config.yaml
n_layer: 15
d_model: 256
n_head: 2
n_kv_head: 1
head_dim: 128
d_mlp: 832
vocab_size: 950
activation: "swiglu"
norm: "rmsnorm"
norm_place: "pre"
norm_eps: 1e-06
positions: "rope"
rope_base: 10000.0
rope_fraction: 1.0
qk_norm: false
attn_scale: 0.0884
bias: "all"
tie_embeddings: false
parallel_block: false
init: "uniform"
init_std_qkv: 0.0406
init_std_o: 0.00742
init_std_up: 0.0406
init_std_down: 0.00411
optimizer: "adam_variant"
lr: 0.000938
beta1: 0.9
beta2: 0.95
weight_decay: 0.076
lr_head: 0.0104
grad_clip: 2.0
warmup_steps: 292
schedule: "wsd"
decay_fraction: 0.826
decay_shape: "sqrt"
final_lr_fraction: 0.1
batch_tokens: 65536
seq_len: 512
doc_mask: true
train_tokens: 638600000
steps: 9745
dataset: "wikipedia_en"
MLP neurons of a small language model. Each row is named by its layer, matrix (gate and up: input weights) and neuron, and shows model dimensions 0-255. Each number is 500 + 50 x the weight over its row's rms, rounded and kept within 0 to 999. Numbers have three digits each. A neuron's up and down rows have the sign that makes its largest values positive.
After each neuron's rows, "fires on" lists the tokens most often at its 100 highest values on Wikipedia text that the model never trained on.

L11.gate747:502527519465434531542509521578438492513554534424554450489533503529600547515489491546486451585386472479434498491510543503491521456434431423608529465478463436444514520537455448507538506509471595568473593438528510482444596533511506434485496508564488434470544553509444607490528638485495431474547547445463491493560452440524498562447599588503439511592473514560507478432542574466509532534511503534489464473536526503603546535491489551421507513572477560518428490528516464468423384430468494437472546552472523582469425576465433459496519525481475470517536511457607520458367447517606507504534464505502487475464547535468419595412533484397491540604550485411479486584570479501571480423450602491503515500634459569446440496524449415473489465502531502494429439473525509470494502570449535
L11.up747:491466540548446515591480455550555586576398454483516485423524496480526529517467533468576464483583479472504531473474481525532498480609509505508480535433394437526582472476479456526519502497499481590466418523521564498426534446529498481476510460417462464530413495521475466568517484466472471503578570428438485567577443465463456534483547522543598434484551518405442437465495552492467549508456465575477593493524559475568502439487457535452501543450466567431439488537507518542551568430473500533546541494448531525472517474514507439526442582451510540536497442565541472507430555456468597465504549555548515560570584536456526431454548643563437475457477453381531513601483486569524548474576460527424522433558484453563444366517420491473403445455362482523560576419526477419450506434470525
fires on: "1", "7", "8", "m", "ri", "9"

L2.gate127:503524496480526479544530458574489522455467504451460486535518417461528515481482558445433477447459421390589513607478502501506423520589510436520492428464563550443444594525428554602505401559522520476377529530494512544511445479553483559466477450539460526526495597433497483447435542533520539509528515454513456535459495446466405485396472440507449550428516433626584533463529416521537537575504480520442416497471484511428458532471430552502393461523496492451526468598491477400575544515556528517577532462542469500439510496478479481464493487519386436432393421437639504522528482416510439473519540397470496549458499513500573509522538480570496493506460517481420462531444575451457508478388491548448476463568562549505496500451491540404482525502444441498476403510545433411475422542516440
L2.up127:503484447400447448407509495506495520541531425469476478550470454482515514534539449479509452561551445500560603557518495546500605519503482568573533617477514561519437522609424504496507461533620452511511516561495398494393459439484470449410549576514386545436470442542460526563500419511568527417498421542560502544386431341545451496503571549467441508500475445615448458516478435498500493593462503521521461514469492481501511476479569604519485478437474480486498441544473462468457470490517435604476479514491554508570431511438457552495471495454489418486458529522566547412565570548502518536539505459497521480496557532574581451532522415414494489547515555468435494521532500485556526495445532422462456490439474439484529441446490368433434565527475551519578426502500480410528482568489537
fires on: "nd", "H", "or", "g"

L9.gate378:505454477445467522536488423547509492422507423466462457577524469496510457450505492522506444586473572524525397541447502470519527474541440442572439458476531494534490526517606514516489419582439477544457482444504593551547484510583516415487526488586431558547459528430549508521487553443516516518473529512516532577503468540461535507540532487395543594596469414563427479539531538500586569396517486493576425449535458483467427568589493561489463475556577423462448418570420469521434513516526553464496421462438457429513552565465527588519553428523504447443568518487632587523474521497503512559478500471436488516439550480474426480525474440542580600379551539501559567418451540518462539542470422434505460458483565514466554474546424427442537480553375468455454550518496488478490514590524452
L9.up378:559510555487547483540498572436521450457539418511531526521495599607481560541586440536462587517519500530550589531562462514454572501499488428542527464458521525529541479506488468511517460459527420419484514557426574431492575458488478565475450506439537483496503506588435489578520470383477495536510561474500546581456460447414604506446529472453529610446436514497482572498615549421505506591521424444411401572588478450575556406538574515469489445475530442481474465449406457552461486496442569496442560497563562502507564567508549485515547478467441424519497516469499522488476509530468461459412491496596475414484470514482537454487428470518551434450472574479468535455538492527416475583526504532637472468488494525505565474527431407415538525502492564487526493473588514449477430618574558
fires on: "id", "ar", "g", "i", "or", "ac"

L6.gate403:556553546508469517503603449449481542454552435490536526480458461583432523557439456495575390478413540506485524536582584457461528545532530608551483499460455538515533546449515583573408493543497459457526521457469524427396521461456447516491477528391543524571522560433464426568424486499426422485407539398430480507490463561503556523495519493504546481512516445553519546427510455446474558431433441487400506465468492514485447557427576567484415462556548551460438536610481489446544440538558474414443580516454520499523574554582464467512523557509501415433537520471461425491589554569467497438507513574528524516590477505460488526558605550407490454560419459540528531509463493456505522507532515571471569501444442466489436457492518488467497456522516501482557589477408442385523483560407509
L6.up403:487464454525610530581506455471446491419490439546461439511499451502436508469565489590479559514552480468530548496548509530480553448458455486476526475564405485499472393482553537490471528553551494495540532484487471429508458540428439578419497524458494544547476513410526412601468402486452504580491554472517519520473548543590600450532482436502510440534550418494435576551493546401445543519552562456399508460470560492502463541532471477568560572529432590463501438482497505500385398591576433462534545434453515425546572489472500431520463436638478509527474509548502515543385460537514541473518533468437482466494545526411543542515406512461609476589488551568583499494465474560529443488401501557555553459495455473529513541427452475529558479449499408453579485502479450526441444468470410
fires on: " on", "ut", "h", "is", "\n", "in"

L12.gate291:526460583425436540504429457482474571489546471526499412543524492521564543497475453493510536507454478520584511494504514425470452600571449524591555466553472401538522412503499553442474534539575532540415572489564504480433476405494481538583506438470553441576569422461465611579468502403464452457499499447483450561518560535559553502529428458509439459519554505509569507504502435596499467513484508474422450507568438550546526498424504513539542479498424524580428565505475497549478562421475604497541511456388522478496545588597488471478446594511518443567371453450468515444478537560487507496405471574488411456526489486595495519490605486460458503607416503553513451557493430535452449504472541497540457498572482418424553481475513477535431422548521597495551580484530412488515509500521491
L12.up291:538408482502486587570426475514483523487440526497453399467451510559525464433472494484546441516488501489491528461428507485478438524459411503525492425438507444568564512495474568538559545486527467445561499493555506539505519423553461562454406479431532511474428459514468548502427482587456553560517536489521504486519494540569584604497495525497543573390558510488522514587503546487477502535463452446476589453466461551457465603454558517490611457441412465430470544437438504468492416554606528507403603553440504502455478575474497525433409400448515417510458527498520518558459529476464468439562519517481437583564456554530478506558509432466600523555506572433507460444472466467467438363536449460530542591499438499532495520401478576575549503571471434532579589413476444502461495418464524
fires on: "n", "ic", "h", "ian", "an", "in"

L9.gate817:576479482468542503567458581521564502439479404479435527450464448506509480451463558476521486464518486608534516444478439574524480563507508559573473457462399517488467516553556602544483486431517588455518431539464504536512448481518520427566443502423446549514427536472560474419560519468493463468431476446454458487479574526574527533525589533395529419532482506468540586562421517552450444634456460506502454574515597408505484460545512600538451526461490515475444493447493582546585509526424563472511399536533566551526583468511429483478368481471537554598517532576514452561450583448537472474605484501501513513472541469511512582419527498459491475587522543473519451594515475467515429537551508512424448529479507465535403417558447425430467499583447489550573520536518501575438527533518510
L9.up817:443586525525517479535484478531510517565575429581533450597531550547496447572592492610457489461424394434535533497448476602422468563488435556446524490507486482546484509478457459503468480551556562506444465539470461495465494493540483468480409542498449516431462427556479523527519470453480449522533426512542568503472475599542484573453583488426542482528491556501457487495547575444501527396548475437400540468420519500459562494526515564546467506486568516527577471545534554503518519497493563448424474530472426484578525526478376430484464529579575596429454439493554443539527527475499407426534533556534500541375617511505547454450507539500446458454483491571457437383495449503487556551531533590524592476462484573591500498543470603472487545440460544413411481431464457534476439525414505
fires on: "ct", "n", "s", "ing", "j"

L9.gate484:500436540550447572520430445430559441591533443515485438448530491457560467452523479488486451448518452483514590442545457511579393553563540577435452530504502411525463478544432427509485490464462530526458456451563541576560427546486519533442405549548534499549565507550437506418462535466457460570485563382438508550503536438527536572529412494441386534538491579462535555595493419496498534510481444539471490563508522489487399511545447570513416476581430605446499561603501412468519518488528554468455433500557491423521636473460548552512592445566522402537529543507482510497548543572449490516497541441635551516429576447504522473418427525448537436476448488510460528522450501512548513535505530528528499504454517458465496563523465454419518500536480546514543512421426529472479476398512448
L9.up484:500468593483503517553559472442522465467470526542539508574420513552469406565464446543542513520547450474479496461577551518539496511467584412493494538589458517496421479446477530493474455569441456454461460553491473456480497465482425423565474586504449560426593515545528519532530520462441537469527451511448547455524408521490443556463482449583515558543418533575504439609473586427499488454392504414476470475360523454447439463501438596502495558451583460577526529458519539525460501574433422542463510490594487500533602523482436484529571479596580541483440458545518555456406564490401584419485450579475511515539559487566554464547445494517469485573593507527516461533467421519436434492535499533563466527528531534572516467435600543496479557451488597530537490426590458481514452550523527
fires on: "s", "m", "in", "ed", "ce", "n"

L9.gate659:524549517437490409567480515402556537515505493577534529548523456450541440487506522549457548425454442507408494529520430581536534486458543493583456488442515487566411501505524553535587500490477458407470466495468587558522546495483463529518547373509521555498496406476584506479551469516565439550633509465566586425541523544488554558486552538494548509566485510481471537426422537518455459400460455511465531503461479419531497489539572482512458413512457524431473496569545520595475588469541482508532501401531500515562431549437433552450540567438566469541460524500545555586507476551591481577576434399453527520434618610538521556439553473489470535603511469471482510510523478469550400498525450415514430453539532510517593434445513480512489588465553479553499437475532586460508461558427552
L9.up659:424575529543550509401480501534459448458495429595550496610406408545533490519459454548453510602499440569552481508491472546417480455557372559512535424561460422464535521518448481537479566413492500577533485469444531443534540529474487471541541566490490572461459502528460556528618560503483432559503538524521441400474596485581478551477532523450534511478446557533554459475452473536589474414447472588523500558542459463556495537427527464579447429379515535473473525505564521540551437471507478499561507459504505488543509560474490514436436507436494474450540455524477443503475526549474515503509637528512577560453538519401555524484491368455602528494479534420437518472463530541510423423494457582510547524501517468556512514541569512606440501576512406514517508446525418494433556519578429
fires on: "z", "ri", "u", "ent", "g", "ut"

L4.gate251:580471473429512475465439460428577474455523543472478597464386484619446514469427371524501556499519577492499411448448568485471548543553456444563455538479537464537528522538486553347487495472418400502531534367518438448499484469553472433487390476450435535509456463522423524535556515525529612464523434511506489579505507522409469477473569533509578431479522441565552489522447445545514485513491487444473512597552406542433529461505606453446508473434457543508539480451536565457508461567398589530480562559442434530544566452552508515585462545512494564515527516564447561419479493498427515495458450466487478508480549544462439513524466510478588485524558510437433541519471467498498537545532499549456498516462520435459432487575501503430520551475556440490559466461468488364518434411435519
L4.up251:512522452351460490540512470581479443520466439539437443481471516547488517487487482546410555481519428367519407500516519578529455545514542559442552535534491500495479418492468457549513557464530474577441613512503403484510537486508472496564378510533594444455475525620439487488469400523493454528549452578500538452524495467547559573588409583437559404472555475531534542519430496436464531504488466457489449503529517506472540473534549512530488493495408466405531437583460421448511440519575444483453518538497456545404486522509543438566559543475545630467508506571492499439469505628479547500512491540470524496513515470603361443603576468487483531548549537537514527422501495532519442428548515611558522446477549445452455519416529459508549447463507516510462535533517506471576431503561524
fires on: "1", "h", "3", "z", "4", "=="

L11.gate340:506500427518443505485438532479483422459511415475575475561430470483561505537509397512560501557456530497570528537456543515530551520464542488494481440431531558472439412448557441526484398546484536568560518507384500478449573460449463530465521456409515554471453462498455441479483430421507459565481451471577541539545595397540534437506560526468573492466580475457596504521543546608542543488474456450513565507466459438478540509526413470452564444439568568513518564437485485534510556475511579484480477551444463507543374555523500464464510535538510513445437462478610573429589541507489444410429499512534406428473474530482405588510557490607495455563468550395471445422452425521489509452474471408595543468423603531542526504511537438453497442533538570458510480555558513463515445510513532
L11.up340:466521518583555535452490450475512429486523478580539532538505457486442556406584530499451505541440506531421561562471480455441500536544525406484504535566487477456502549515455626459502538406558493527403490512517446529433451492485571493576527469541436375468486496500546495515600514446468555435426493428416459540614530475435575477612423500566539505499620601525450514470501463603418481576498486489556521552517442444523449406486560460414560451469515518487606555428511518489551490550419561490542570513583573485542565527486462552544488418447479514362571440552531485500526459465528505528480475498501512498487516490492522528478504477497446503479580526496447422482523479526428445462437430512607467487544515484565509458581435548544475587454477452486460412557508529599505463471431556
fires on: ",", "at", " p", "l"

L3.gate282:515525541438579422459521529589527562517486509472479525509463553569511453504474495494592529589489434470518521516565451534445456546507493496487458454547523411498408542562402507499413543473504436530588525485441464537561446463507433420559426511386463479447539469461476451561500463470490567619502577520445501541608575571468528547409449494449556491480507498470439465417465544431555541446551478407470535467470450413547495528458545410491490476420429576514490510496478598505528515581441524462505388557506570476470647472448467445474450485470427564498498556450509513439512599508433462458495564564387448498454476520524490485573412441524537524602541446497481455536527521468451540542579454471591602506428477552456488490554506560506536528562517525502528552503446454533545538469587557
L3.up282:566426492397538495574431392603465504548538454541506447468520460452542471382499482542468505403422557424536437484569486532498556526449526428510592493453557445518498534412492536443422474465526458448515463567426516459493457483416562504510467527565553433488524526537491492485398425484448464482473487475500598474502534519428469544478504554451549426465562550543576558500458548499508524571454566538558548589452479544572520520478500457507546401523421535470533588483540455505460484494506499509532460564487485543478595520544507525462469518495583503490496527465471537570559523465567450479545556540456515421424433514437487463576549524376568487558457462472537517456472469432538421446532492587588536534521552507546507428595578609480520433445489532407413567483400398468466440552452502
fires on: " n", "9", "3", "4", "7"

L9.gate58:496512444485556559449538430507557554532531494537609473518495496537431509539485453548591568530520477485546509534458466527468488508521500547539464513453459504640414484489491511532509530465523431451427562456436456572530516519478530432511562427517576560394463480550506438439554508499475413569511453471567529416506546526468636461515448530435378600542457464491487493419529570488534539431525509614440544480577458537483473513478358590479374430531528457484447486491523441484488528530567465469583426473530438435466551467584435443531525407446517560526409509453498525513493553536488482583507573364520530505518480538510456529522579436485491517517456506503566419510554487528524514532549482543473411541461616605558531448571512542515572516475563559539513454494546484457502448514432441
L9.up58:482495447502500507470538554563468568473544458438464601531479445517412447461507511569527504505462563453534532579401561548478549506609484449430412509458563514520569502448411426507541613492628531482482453551573495446465459523524447594469522549511501439485435433476503582438533533493509507533494418481464445420482497466507537563626576451512572539491553459569576471508547442470597535550569423529581444452563563469460419494533459464466473503441517599573477560470485411511525481552511544450523476531503491474558543547469520481434496455535577541454387471469421511597474494454559506499555470459538554542511545544491557442473545456586402485550509434426500482537542498529533566547531473483573408471465488525580466502497420490570416505553470549460471507506625441449555473501543439
fires on: "al", "ot", "b", "ent", "z"